config.toml
hidden_size = 320
num_attention_heads = 5
head_dim = 64
tie_word_embeddings = true
init_std_o = 0.0
schedule = "wsd"
batch_tokens = 131072
dataset = "wikipedia_en"
MLP neurons of a small language model. Each row is named by its layer, matrix (gate and up: input weights) and neuron, and shows model dimensions 240-303. Each number is 128 + 32 x the weight over its row's rms, rounded and kept within 0 to 255. A neuron's up and down rows have the sign that makes its largest values positive.
After each neuron's rows, "fires after" lists the tokens most often just before its 100 highest values on Wikipedia text that the model never trained on.

L9.gate232 [ 86 152 183 136 160 164 119 182 103 134 129  89 121 132  82 100  18 100 100  95  90  97  88 138 150 112 121  78 108 175 136 167 127 144 141 120 128 109 130  91  88 139  66 171 165  84  88 118 101 136 106 104 172  83 160 132 149 112 160 116 141 117 138 174]
L9.up232 [145 161 134  65 125 140  89 120  78 150 147  66 122 163 104 144 134  97 206 151  81 130  99 184 137  94 107  92  84 136 111 177  97 119 159  80 146  80 116 121 173 192  71 115 156 135 102 111 122 112 108 133 163 128 171 146 132 116 117 140 103 123 124 146]
fires after: ".", " |", " ", " (", ":", "-"

L7.gate207 [131  91  82 131 133 152 103 168 151 169 102 105  87 105 139 137  86  84  75 148 151 163  91  72 130 100 140 113 128 128 172 183 132 118  95 100 112 122  78 151 139  89 157 102  88 129  71  88 163 106 182 248 122  61 128 123 107 160 144 131 135 164 172 168]
L7.up207 [169 198 138 126 170 152 126 142 103  92 132  90 156 155 108 198 144 148 150 115 138  89 138 150 146 140 197 144 141 133  72 133 160 113 110 129 152 125  96  95 187 115  92 133 153  90  96 131  64  95 139 159 156  75  80 145 115  90 102 106 108  94 172 105]
fires after: " |", " ", "0"

L3.gate643 [119 189 141 152 117  89 142 129 134 156 174 195 108 141 154 123 100 169  85 147 135 171 110 144 133 123 157  77  92 105 102 181 131 145 131 162 128 122 134 121 108  76 153 152 172 121 130 103  62  87 118  85 123 138 159 121  98 148  92 213 148 101 143 151]
L3.up643 [ 69 225 107 105 123 172 129 150 172 166 127 151 101 168 141 123 179 152 111 152 164 104 140 134 188 170 173 141 116 112 161 122 102 133 108 119 123 177  86  77 118 141 109 140 122  77  96 118 177  92 139  65 144 128 177 133  94 155  78 158 169 104 145 105]
fires after: " ", " et", " Area", " ("

L7.gate828 [142 113 140  63 137 142 124 119 105 115  97  89  89  93  73 153 174 127 168 140 147 165 184  75 105 106 112 101 195 137 172 127 140 132 158 133 130  91 107 130 123 123 128 141  86 146 107 123 131 167 112  66  94 128 113  68 140  77 127 172 113  74 163 121]
L7.up828 [153 146 117 131 109 155 125 162 129 159 189 115 119 130 127 114 102 107 131  91 119 136  85 149 132 131 127  98 103 113  91  82 103  95 101 117 143 119 201  88 110 156 165 177 114 140  90 150 183 169 153 178 120 130 115  83 142 116 122 109  66 133 159  83]
fires after: " ", ",", " (", ";", " March", "born"

L3.gate45 [154  31 118 124 119 143 142  97 167  45 135 126  50 152 120  94 128 110  36 115  70 156 143 166  90  92 165 125 129 138  90 109 144 139 115 146 107 121 110  89 109 111 164 160 128 136 156 116 166 132  77  81 119 139 139 195 141 141  63 177 141 126 119 134]
L3.up45 [200 103 153  88 179 176 124  79 115 152 115 108  76 137 190 195 159 119  70 136 133 127 142 103 123 113 116 129 145 123  91 117 123 123 160  70 131 163 118 134  78 181 149 154 122 146 204 152 145 146 145 103 148  66  49 155 106 142 142 175 157 166 108 141]
fires after: " ", " ("

L9.gate155 [124  99 109  72  68 140 105 206 146 121  99 167  82 130 113 184 112 152 120 152  62 210  80 119 102 145 164 161 139  95 144 156  82 115 136 123 142 144 127 123 122  75 125 166 111 139 115 108 144 101 101 126 142 188 139 131 136 184 114 132 129  94 139 161]
L9.up155 [178 114  53  91 119 139 155 114 155  49 186 154  83 123 185 137 135 106 124 166 164 103 105 129 154  59  98 136 142 145 139 135  58 128  98 120 139 157 127   0 134 153  96 141 160  91 100 115 145 174 106 151 115 118  91 138 142 127  74 148 168 141 114 133]
fires after: " in", " the", " He", " In"

L9.gate296 [172 189 132  91 171 134 142 113  57 116 113  85 109 131  98 151 130  89  93 136 122 119 104 165 131  94 102 112 141 133 135 101 140  47 102 122  74 158  83 142 169 187 107  80 114 176 165 116 164 167 113 106 166 173  75 118 145 113 109 144 139 144 125  91]
L9.up296 [ 71 179  84  48 151 126 160 136  81  65 130 106 130  79 122  81 144  67  46 131 134 114  98 147 129 151 116 149 168 155 154 107 131 163 106 127  92 175 145 120 134 164  76 103 142 111 119 120 165 136 144 155 153  97 111 158  76  99 154  99 156 152 156  87]
fires after: " to", " would", " can", " could"

L5.gate34 [ 54  41 117  87 109  48 153 113 120 163 115 147 139 117 143 179 152 136 164  65 210 110 157 130 164 133 182  90 144 103  98 120 116 137 103 138 182 207 112 154 145 121 177 136 133  75 157 138 100 120 126  72  99 163 191 121 146 118 101 141 195 109 137 150]
L5.up34 [100 159 170 129 137 144 131 122 188 152 118 100 108 167 108 151 127 116 119 169 165 135 144 140 137 127 148 160  77  41  54 107  82 109 103 126 138 105 140 110 125 100  80 137  98 148 107  83  58  71 143 145 124  92  78 134 156 123 127  83 124 161 139  64]
fires after: " |", ";"

L9.gate521 [168 187 100 155 162 122 153 145 121 104 122 184  67 127 169 127 135  81 157 143 124 104 110 131 125 130  92 107 103 146 152 175 105 117 121  78 131 122 121 141 111 140 134 110  83 113 132  84 139 148 155 116 192  96  93 105 118 149 117  98  93 160 101  75]
L9.up521 [139 131 102 118 124 144 119 160  98  88 137 129 141 169 127  51  82  48 132 120 161 114 137 160 105 148 215 137 162 141 138 201 196 146 203  84 135 125  80 153 112 155 182 185  60 128 152 134 130 108 123 203 163 113  95 137 188 120  94 114  95 141  76 136]
fires after: " ", " ("

L9.gate222 [135 134  99 116 160 108  82 123 131 161 184  82 166 150 137 118 190 147 143 108 105 157 196 122 138 156 117 153 171 101 120 106 155  88 144 103 113 201  80 154 113  85 130 135 112 140 137  96 114 128 161 111 100 175 111 156 119 135 134 129 112  67 114 140]
L9.up222 [ 96 118 143 167 135 162 121 146 126 136 105 172 127 143  97 101 104  84 159 164 157 123 125 141 125 166  87 187 121  55 112 125 120 112 184 145 102 122 159 134 169 133  70 128  80 128 127 146 140 114  87 209 113 163  84 101 117  71 106  79  63 121 157 126]
fires after: " ", " |"

L3.gate15 [157 164 129 149 136 175 118 126 118 118  90 145 113 106 103 120 118 144 133 185 188 144 115 124 110 181  88 158  88  89 141 163 134 117 163 117 168  89  81  77 140  94 127  65 113  94 154 159 137 129 175 110 146 154  96 147  95 152 161 128  97 111 159  97]
L3.up15 [115 120 115  33  94 172 153 128  96 147  63 143 145 159 193 173 117 145 122 186 136 117 168 144  73 107 112 153 131 123 115 118 155 154 117 135 151 106  89 123 140 101 122 114 148 100 107 190 134 129 191  99  59  95 114 111 106 127 112 126 137 149 137 120]
fires after: " ", " (", "–"

L9.gate561 [128 158 107 115 172 101 118 142 114 152 142 100  99 123  82 154 224  97 137 115  99  88 138 137 112 110 111 142 150 126 116 113  72  90 155  79  94 131  93 120 217  97 177 133 188  97 133 130  85 168  63 141 156 123 134 186 191  93 148 123 116 106 128 100]
L9.up561 [155 124  95 137 149 129 145  66 128 145 102 125 118 160 131 153 199 118 139 122 135  79 143 144  85 150 163 125  96 145 113 153 143 136 150 164 162 123 116 136 139  91 131 122 111 107 151  97 135 113  87 156 139 106 157 134 111 118 135 155 155 162 118 118]
fires after: " |", " ", " •", "|", " Area"

L7.gate483 [127 147  81 172 154 124  82 146 153 131 218 104  94 148 133 138 136 162  92  55 182 104 122 150 141 120 121 125 169  59  70 140 113 165 159 125  81 129 122 156 120 112  90 134  94 102 175  94 126 104 157 153 155  95  85 108  94 190 154 132 102 113 136 151]
L7.up483 [127 153 142 155 143 175 142 132  74 119 136 115 125 162 185 177  84 113 156 138  92 129  79 106 122 154 123 145  95 162 132 172 137 139  95 131 126 105 148 134 137 120 158 135 160  84  70 205  94 147  64  96 125 102 150 146 127  87  81 191 106 105 138  86]
fires after: " ", " |"

L2.gate810 [ 74 121 130  86 144 132  91 144 136  73 128  99 145 146 164 120 111 120  99 112 140 146 115 132  62  96 176 101  89  85 156 137  96  85 170 112 162 125  88 155 110 121  52 147  87  99  34 164 127 112 110 137 114  83 208 112 112 125 114 108 159 110  54 104]
L2.up810 [145 103 104 104 153 131 159 139 148 129 142 177 105 133 101 156 170 117 135  80 164  50 121 132 124  99 157 127 144 163 175 194 129 178 147 166 158 116  81 143 188 172 138 105  95 114 126  75 175 153 179 150 113 119 169  71 153 124 141 114 161 104 130  93]
fires after: " U", " United", " the"

L3.gate173 [119 110 123 143 161 166 163 122 156 146 141 148 107 156 127 159 208  68 145 164 203 149 123 112 111 149  90 106 140  98 111 113  96 136 106  72 142 145  97 132  68 102 139 136 158 140 141 114  92 112 170 167 138 110  86  79 102 181 143 107 129 171 121 106]
L3.up173 [174 121 171  94  74 125 122 133 176 158 142 128 113 192  86 143 140  76 112 133 130 138  90 149 140 123 120  60 159 117 116 112  87 176 102  77  70 162  83 171 108  93 139 135  87 127 109 164 119 115  79 150 138  64  25 134  57 137 115  94 147 139 117 119]
fires after: " ", " V"

L7.gate132 [117 117  85 131  84  93 101 162 137  75 132  85 119  85 131 170  76 155 104 119 111 149  99  97 159 116 103 179 124 117 165 143 110 110 167 209 115 122 109  70 140 175 132 140  41 160 162 145 193 186 117 130 109 133 131 134 123 139 149 182 140 145 112  67]
L7.up132 [ 45 148 174 129 140 103 130 137  82 153 190 148 111  92 161  70 105  92 105 102  93 170 127  98 146 144 154 135 148 195 103  82 113 120 109 134  73  89  99  87 164 158 128 138 136  98 120 135 137 225 150 122 160 123 130 130 106 175 140 177  82 198  99 170]
fires after: " was", " to", " can", " is", " are", " were"

L7.gate434 [ 82  56  90 120 112 148 151  86 165 148 169  43 189 131 126 139 158 183 158 103  89 105 115 176 159 122 148 126  38 169 140 161  90  94 142 125  88 111 122 153 167 133 156  94 110  75 124 155 118 158 156 170 136 134 132  96 201 131  86  58 112 159 144  95]
L7.up434 [136  81 137  72 136 121 107 151  76 135 101 111 125 194 185  76 142 102 210 106 174  89 158  76 122 125 161  90 152 115 126 107 106 134 127 107 172 149 102 161 132  70 146  71 128 110 136 127 131 169 144 144  83 154 150 108 181  87 151 130 132 127  84 134]
fires after: " |", " "

L9.gate392 [ 74 114  53 187 122 102 135  72 123 192 154  79  91 108 115 139 120 111 129 124 106 219 116 165 124 104  98 188 183 108 179 135 140 168 140 174 104 131 109 127 124  96 140 127 119 156 134 120 148 197 145 109 113 121 109  91 185 149 148 121 139 146 128  66]
L9.up392 [110 164  94 118 138 148 101  81 153 175 118 119 124 188 117 132 132  75  92 112 166  95 102 153  92  80 117 121  96  57 148 153 173 122 171 109  99 171 140 124 122  90 108 146 155 160 170 105 175 171 107  65 173 106 150 112 101  35 132 124 145 163 150 115]
fires after: " |", "|", " the", " Set"

L9.gate1 [142 153 143  85 192 168 146 167 182 141  98 158 159 101 132 136 158 133 147 166  58  88 149 125 150  58 124 164 127 157 158 173 155 145  51 138 140 103 166 135 125  95 118 142 143 152 158 155  76 181 138 179 138  88  98 132 162 134 106 120 155 118 109 134]
L9.up1 [211 135 118  58 146 160 155 144 159 166  94 145 121 144 111 111 128 136 128 112 128  77 121  84 112 145 143 170 190  78 132 231 110 103 134 144 141 114  79 113 126  75  87 116 129 126 123  96 127 165 100 181 118 147 218 104  94 114 113 149 104 126 116 167]
fires after: " ", " |"

L3.gate290 [151  79  92 142 106 109  98  66 159 175 112 199  50 108 108  87 124  96 162 129 107 169 167 124 128  85 197  97  96 159 135 127  99 116 159 108 104 136  91 146 153 167 126 135 146 188 138 109 106 111 169  82 122 106  90 135 146 108 103 120 121 129  66 146]
L3.up290 [151 110 138 127 157 126  86 122 148 139  77 174  68 132  91  85 100 134 125 127 101 114 171 138 104 111 117 145 126 191 100 154 122 158 111 112 105 121  71 126 166 166 145 166 182 127 106 130 149 145 189  66  93 101 121 100 186 185 130 118 153 145 134 160]
fires after: " ", " G", " (", "G"

L9.gate149 [159 108 166  84 142 143 118  88 130 170 104  96 134  80 102 167  61 150  79 101 118 124 119 131 140 167 125 139  80 128  84 123 111  87 127 122 151 179  60 150 161 165 123 113 157 101 115 103 154 104 162 145  31  85 123 150 137 133 173 148 134 139 118 191]
L9.up149 [117 172 140 211 149  41 118 187 134 136 162 104 102  81  93 138 148 181 170 146 139 111 173 132 175  91 177 168 154 147 145  93 157 128 159 163 148 156 208 163 140 116 113  97 132 147 111 171  94 140 111 146  81 154 140 126 173 162 176  99  81  45  95  95]
fires after: " ", "202", "–", " of"

L9.gate658 [ 47 201 137 149 171 160 120 121 150 175 119  46  71 153 115 134 191 178 128 122 131  82  97 113 178 108 166 130 127 100 115 155 119 141  87  68 108 129  76 168 105 133  96 131  52  98 182 102 154  84 107 100 122 148 141  99 122 174 124  67 121  90 134 163]
L9.up658 [134 127 128  83 163 168  97 111 150 144 162 127 120 172 117 133 150  58 160 178 135 165 130 143 151 192 183 158 139  73 115  74 126 200 134  76 122 122 125 108 175  96  91 142 172 112 179 130  83 158 152 120 167 115 136 114 125  94 105  96 157 104  82  78]
fires after: " ", " In", "==", "202", "199"

L2.gate357 [166 144 123 134  57 139  85 211 111 191 179  94 181 199 132 110  88 116 191 123 181 146  99  82 161 119 154  78 127  65 118 118 112 155 129 142  91 144 140 129 109 147 127 105 102 119 114 144  90 139  79 154 167 181 101 109 108 101 113  49 129 146 120 118]
L2.up357 [177  92 142 171  84 146 135 184 137  94 126 137 139 207 114 115 129  81 131 117  96 141 136  87 147  87 147 101 126  96 181 126 159 134 125 124 139 109 115  81 135 103  96 106  78 179 110 123 118 161 106 180 101 152  87 117 140 211  61 165 122 157 133 112]
fires after: " "

L2.gate668 [155  91 100 148 101  84  92 147 148 153 137 199 138 136 126 158  80  57 143  57 179  91 128 154  87 156 129 116  92 143 122 102  75 109 114 112  92  91 139 150 102  84  92 168 106 136 161 178 141 145 107 177 143 121 138 171 164 177 129  90 169 119 161  52]
L2.up668 [189  91 126 118 104  82 126 131 152  85 133 139  64 135 116 186  57 156 154 118 124 137 118 128 161  81 122 125  96 153 165 143 112 160 108 112 134 106 139 173 118 140 115  58 136 190 134 140 117 143 106 109  85 123 108 141 112 156  31 154  89 113 100  93]
fires after: " ", " a", ","

L9.gate590 [ 85 133 177 157  89 165 141  92  61 113 143 111 132  82 119 138 115 147 159 146 103 119 198 172 153 112 104 102 133 114 126 155 121  59 126  74 108 174 184  88 144 129 117 140 158  75 145 154 122 124 158 133  68 167  77 159 180 155 106  77 103 104 153  91]
L9.up590 [ 97 107 143 149 179  93  73 163 165 141 134 130 161  52 169 176 106 108  82 168 146  95  96 139 137 106 135 137  85 127 130  98 183 140 149 131 117 173  86 194 125 119 141  95 146 234 118 138  70  77 143 163  75 155 141 135 124 127 148 102 109 136 125 154]
fires after: " ", "200", "201", "199", "198", "202"

L2.gate722 [163 143 121 120 124  96  75  98 125 149 182  77 108 119  73  46 104 143 162 130 121  98 192 114 132 106 140 133  85 100  91 142 139 123 127 151 158  94  32  78 135 122 115 134 131 182  85 144  95  82 171 119 149 206 119 104 114 115  84 124 112 175 177  99]
L2.up722 [118 140 138 121 100  96 124 150 112 200 117 132 115 187 141  71 137  73 127 118 162  88 134 103 122  95 141  89 155 118  99 114 143 133 210 145 136 122  99 123 139 130 145  65 155 154 124 156 116 128 179 130 183 122 193 146 149 108  89 126 145 156 128 110]
fires after: " "

L7.gate513 [128 141 130 125 106 151 170 106  73  70 102 159 169 149 143 109  92 145 139 117 102  58  93 153 124 192 165 141 153 120 124 175 178 101 129 133 147  50 155  85 133  98 126 137 125 116  40 154 181 113  92 104 127 181 158 127 135  96  86 107 149 131 113 163]
L7.up513 [127 120 127 156 116 118 160  84  99  88 181  99  96 149 145 155 115  74 105 110 126 150  81 146 102 167 157 119 136 141 102 133 119  79  75 165  81 119 153 109  68  97 150  88  93  70  92 122  96 148  78  90 135 122 147 129  94 176  56  49 141 154 133 143]
fires after: "\n", "-", ".", "'\n", " •"

L2.gate363 [127  97 152 127 107 136  80 110 158  88 157 163 103 166  90 104 157  64 178  78 177 171 193 121  97  97 156 133 124  66 128  68 145 141 125 126 135 177 137 167 113 101 123 174 128 142 232 135 162 139 124 136 122 152 144 125 134 144 134  90 131  79 145 128]
L2.up363 [157 160 111 108 161 129  74 145 154 193 122 156 182 141 136  72 145 113 117 121 115 174 142 202 137 107 131 117 144  56  85 113 101 126  96 170 138  66 130 120 152 113 132 118 133 118 176 134 147 141 102 163 193 115 112 114 163 168 155 133 125 132 189 113]
fires after: " ", "."

L9.gate209 [142 154 168 177 142  87 114 105 163 189  96 143 125 100 114  36  64  90 152 151 101  86 148 127 125 137 133 130 116  84 124 105 114 114 221 117  93 122 150  92 117 132  55 117  95 150 123  73 183 163  99 121 179 127  96 132 130 158 123 171  78 130 121  62]
L9.up209 [108 117 104 110 158 156  85 117  83 113 172  79 107 167 155 193 139 118 152  83 111 157 144 195  69 125 189  95  68 124  96 111 137 112 127  86 139 149 192 112 108 140 129 157 163 134 121 171 123 114  82 201 217 116 161 152 152 127 122 138 138 123 106 177]
fires after: " on", "born", "On", " On", " ", "|"

L3.gate211 [ 63 157  70  69 121 175 157 129 143 123 141  62 116 104 146 136  97 147  85  73 180 124 153 116 189 143 159  62 148 108 131 182 146  94 106 119  91 125 109 126  96 172  95 187 149  93 138 103 165 128 124 138  67 100  86 135 112  78  87 157  80 149 156 134]
L3.up211 [ 98  86 176  73 169 142 133 164 114 143 131 156 107 105 135  62 113  89 156 131  65 142 112 126 136 109 137 126  95 114 129 144 100 128 133 193 149 133 118 154 152 100  82 133 113 109  91 161  73 112 154 111 138 115 134 130 142  96 162  78  81 184 138  79]
fires after: " ", "=", " St", "-"

L5.gate361 [ 95 183 137 122  91 133 120  95 140 164 144 146 156  93  78 149 118 145 124 142  80 125 105 138  74 111 111 109 138 202 120 107 171 147 139 143 192 184 108 150  96  84  76 141 142  65 133  88 154 138 140 145 162  78 109 177 210 182  92 134 175 160 153 154]
L5.up361 [140 163 107  88 117 108  91 135 125 122 114 151 149 144 150 166 137 124 152 224 136  70 151 191 180 113 125 112 117 104 120  97 136 142 142  87 148 192 117 109 171 106 125  96 132  86  91 121 109 127 102 127 103 138  90 156 164 156 143 132 164 190 111 149]
fires after: "\n", "-", " /", " ", "|", " ("

L9.gate743 [139 111 116  95 170 134 122 107  90 118 115 157 141  91 144 152 122  85 127 157 137 179 131 168 129 115 168  82 185 100 124 178 131 136 153  50 191 155 102 116 130 103 154 148 105 109 158 189 109 127 101 122 121 174 155 124 165 158 118  99 129 106 136 109]
L9.up743 [166 136 147  94 120 153 158 136 164 119 164 186 152 149 162 138 196 130 105  88 109 167 122 148 106 168 104  48 143  80 142 145 126 129 161 128 127 136 102 101 165 173 160 112 112 175 128 156 133 135 127 190 129 125 112 112  89 150  95 112 126  69 131 170]
fires after: " |", "3", "4", "2", "'", "5"

L2.gate567 [197 170 119  89 114 156 126  71 114 142 126 100 135 135 115  79 122 112 151 107 199 141 122 142 155 148 111 137  97 143 106 118 122 154 139 114 120 121 131 154 134 128 134 142 102 186 104 144  69 138 137  87 143 147  95 131  70 135 146  75 120 186 138 149]
L2.up567 [157 117 135 128 107 151 138 132 160  94 100 165 108 148 143 123 137 103 140 145 119 104 156 136 138 116  86 131 129 122  98 103 129 197 134 155 183 104 109 137 153 126 131  84 106 140 135 122 104  89 136 116 150 131 104  66 151  57 102 137 166 173 134 160]
fires after: " ", " ("

L7.gate87 [122 195 176  92 116 143 101 148  67 100 150  92 152 147 147 155 142 139  86 135 131 158 134  97  79  72 100 126 130 135 105 142 142  81 103 106 113 178 124 101 108 121 183 112 155 148 135 114 112  85 104 124 140 126  69 109 154 148  96 111 130 138 155 115]
L7.up87 [150 132 120 176 111  71 104 154  92 128 117 120 118 130 106 105 116 178  76 124 113  71 117 172 103 122 160 101 139 115 152 157 188 157 141  60 108 127 113 104 111 140 123 163 133 156 150 117 144 153 110 149 123 148 165  45 127 144 119  98 118 150 116 160]
fires after: " the", " The", "The", " por", " a"

L2.gate285 [175 112 106 171  80  66 151 130 138 128 139 179 111 144 155  96 136 117 146 128 118 141 111 146 164  75 146 120  79 151 114 145 119  62 116 107  77 102 119 159 145 134 142 113 124 134 114 120 149 132 176  87 146 123 143 135 160  87 162 205 138 136 127  73]
L2.up285 [ 93 130 149 103 117  90  77 181  69 105 105 110  93 115 158 154 141 135  84 132 174 119 145 143 121  96  99 103 112 104 112  78 176 117 169 121 121 103 131 189 123 164 150 205 145 178 187  65  88  78 116 120  67  52  64 146 195 121  80 125 139 164 155 173]
fires after: " (", " \"", "-", " [", ".\n\n", "\n\n"

L5.gate769 [194 141 120  93 104 110  25  91 104 127 134 136  83  96 157 105 160  99 114 109 133  94 158 124 171 115 122  77 139 129 123 151 140 149 121  85 124 141 139 217 105  97 101 114 134 151 151 109 199 158 114 106 110 145 110 151  77 167 140  58 113 163  98 101]
L5.up769 [ 99 156 111 142  93 191 137 105 140  68  75 164 166 139 162 104  67 166 139 122 125 131 148 129 135 168  89 144  87 138 114 132 166 125 117 150  74  62 112 107  83 157 158 127 161 141  89 130 125 150 107 122 168 144 146 151  77 122 127 132  92 133 116 137]
fires after: " ", "200", "201", ",", "202"

L3.gate261 [168 174  41 148 185 115 121 108 160 161 156 151  91  75 178 152 176 154 114 124 156 151 145 152 131  98 156  54 107 111 109 149 118 114 133  86  68 145 153 154 124 123 145  99 157 140 117 133 150  94 110 135 135 149  72  87 136  63 121 104 130 137 177 119]
L3.up261 [156 140  97 162 152 172 120  88 141 179 123  93 102  81 182 106 111 100 122 117 160  99 106 124 122 144  86 100 149  88  59 156 162 123 157 111 117 127  74 158 107 158 127 194 122 114 140 103 201  85 110  95 108 108  67  62  76  86 112 149  84 123 136 182]
fires after: " ", " (", " the", " a", " \""

L3.gate445 [186 114  97 159 145 166 121 146 183 147 129 128 144 156 129 110  99  84 106 142 171 189 118 185 160 135 171 150 116  73  92 109 120  98 105 186 105 123 137  82  75 171 154 148 129 122 179 180  82 141 169 117 162  64  79 132 105 118 135  84 104 164 121 100]
L3.up445 [176  92 167  88 116 167 116 109 209 140 135 168 157  64 128 114 126  85 114 145 100 136 101 203 125  85 120 184 163 161 104 139 105 132 113  99 108  96  83 157 108 122 174 134 116 121 186 109  85  96 124 206 128 109 103  92 138  82 105 133 130 145 143  98]
fires after: " ", "–", "\n"

L5.gate19 [ 85 178  62 133 113 122 131 162 150 104 200 106 168 112 154 128 136 118 164 119 120 105 108 194 167  74  88 105 125 152 152 118 160  74 174 108  78 151 105  86 152 109 175 155 123 154 156 165 102 143 111 135 171 145 175  74  78 158  75 123 114  91 147 145]
L5.up19 [ 99 162  72 158  74 145 154 112 169 120 192  79 175 157 147 165  52  73 118 106 165  88 106 174 197 139  65  73 128 128 131  68 109 129 128 124 118 223 171  97 134 108 162  99 116 149 163 148 102 130 101 120 162  80 114 123 109 134  88 117  74  97 146 150]
fires after: "100", "201", "192", "200", "196"

L7.gate46 [ 87 144  82 109  93 146 185 117 143 124 125 128 104 126  87 164 129 139 119  60 115 158 175 110 108 157 125 110 164 106  94  76  78 135 118 122 105  76 109 109  27 175  61 137 145 114 124 145 168 113 167 153 163 114 135  79 151 131 150 179 132 129 166 161]
L7.up46 [168  83 102 101  25 106 118 152  98 149 131 165 115 136  88  99  83 107 119 158 124  73 101 150 107  82 147 137 110 106 125  87  67  92 121  77 115 122 133 126  92  81 123 180  37 108 115 122 112 105 179 137 192 146 105 190 171 131 127 153 141 116 140 121]
fires after: " |", "|", " No", "-"

L5.gate635 [ 91 126 122  91 150 154 103 103  98 201  79 141 160 127  84 123  76 216 149 169 124 116 116 121 138 176 197 125 139 107 122 149 127 104 146 136 119 173 120 112  53  87 131 145  90  87 147  95 127  34 144  84 142 136  86 135  91 168  51 109 143  92 136 161]
L5.up635 [141 147 171  65 102 158 172 117 122  86 182 130 123 154  55  87 127 122 144 132 118 137 120 140 102 129 126 132 122 132 125 113  93 129 148 116 133 166  77 122 161 165 114 140  96 106 100 150 160 182  87 122  95 127  84 113 163 204 139  97 130 133 134 107]
fires after: "0", " |", "1", "4", "2", " "

L9.gate627 [100 177  63 116 123 164  90  90 132 118 136 160 152 152 112 122  87 157 112 165 103 170 124 101 136 105 114  90 127 131 193 223 121 149  97 113 147 202 105 109 137 113 162 159  79 150 132 138 158 104 161  98 123 185 124 147 102 104 135 102 184 121 169 165]
L9.up627 [ 93 170  90 139 124  91  94 148 142  60 143 159 121  83 141 114 103  79 113 123  83 129  85 167 116 124  74 149 171 137 183 165 135 121 123 105 195 133 146 127 136 107  70  92 106  81  61  99 152 111 147 164 111 103 127  97 131 144 108 162 132 134 162 162]
fires after: " ", " (", "–"

L9.gate764 [129 184 154 112 127 126  80 132 105 149 176 151  80 191 129 168 167 172 103 120  89 132 150 116  88 106 110 141 126 170 122 141 117 147 148 195 116 143 130  91  87 130  76 182  63 122 128 108 170 160 147 109 185 133 147  33  91 185 171 172 109 124 129 149]
L9.up764 [122 121 165 186 130 107  33 155 156 145 140 132  90 105 110  98 144 130 135  54 133 147  71 133 116 127 156 153 156 114 152 128 148 159  69  81 149 143 142 211 123 105 101 107 175 128 128  85 161 132  82 115 111 144 175  63 143  81 134 123 170 145 162 121]
fires after: " the", " a", " and", " in", " of"

L7.gate726 [105 153  98 140  72  79  53 108 144 151  80 157 154 127 126 174 172 134  92  44 105  81 190 142 115 140  95 160  79 102 145  94 145 146 136 132 131 162  70 148 160 139 126  80  88 123 197  81 117 141 107 124 111 136  83 131 108 130 151  79 165 132  63 143]
L7.up726 [124 165 109 132 126 157 121 101 156 171  90 108 100  88 126 206 138 120 119 124 106 107 138 143 105 130  87 171 155 103 128  69 123 105 123  98 110 144 144 116 136 118 115 137 150 139 152 129  59 191  62 117  98 168 120 133 103 112 145 116 146  92  97  99]
fires after: " ", " (", "+", ".", "″W"

L2.gate259 [123 113  71  99 111 100  87 120 158 148  90 125  41 168 143  94 142  96  47 112 129 135 118  99 111 126 148 140  59 153 161  75 106 159 117  69  92  88 103 114 104  81 119 124 152 169  94 154 133 134 137 109 160 166 135 163 182  96 107  98 103 152  96 153]
L2.up259 [127 110 110 224 121 148 140 184 134 134 162 109  88 116  40 171 191 123  92 108  90 100 150 125 113 157 119  72 121 163 135 130 141 117 122  95 146 138  77  97 115 136 197 170 159 133 108 164 156 108 179 191  29 150  85 160 128 132 170 143 158 106 111 116]
fires after: ".\n\n", " the", "==", " emp", "hen"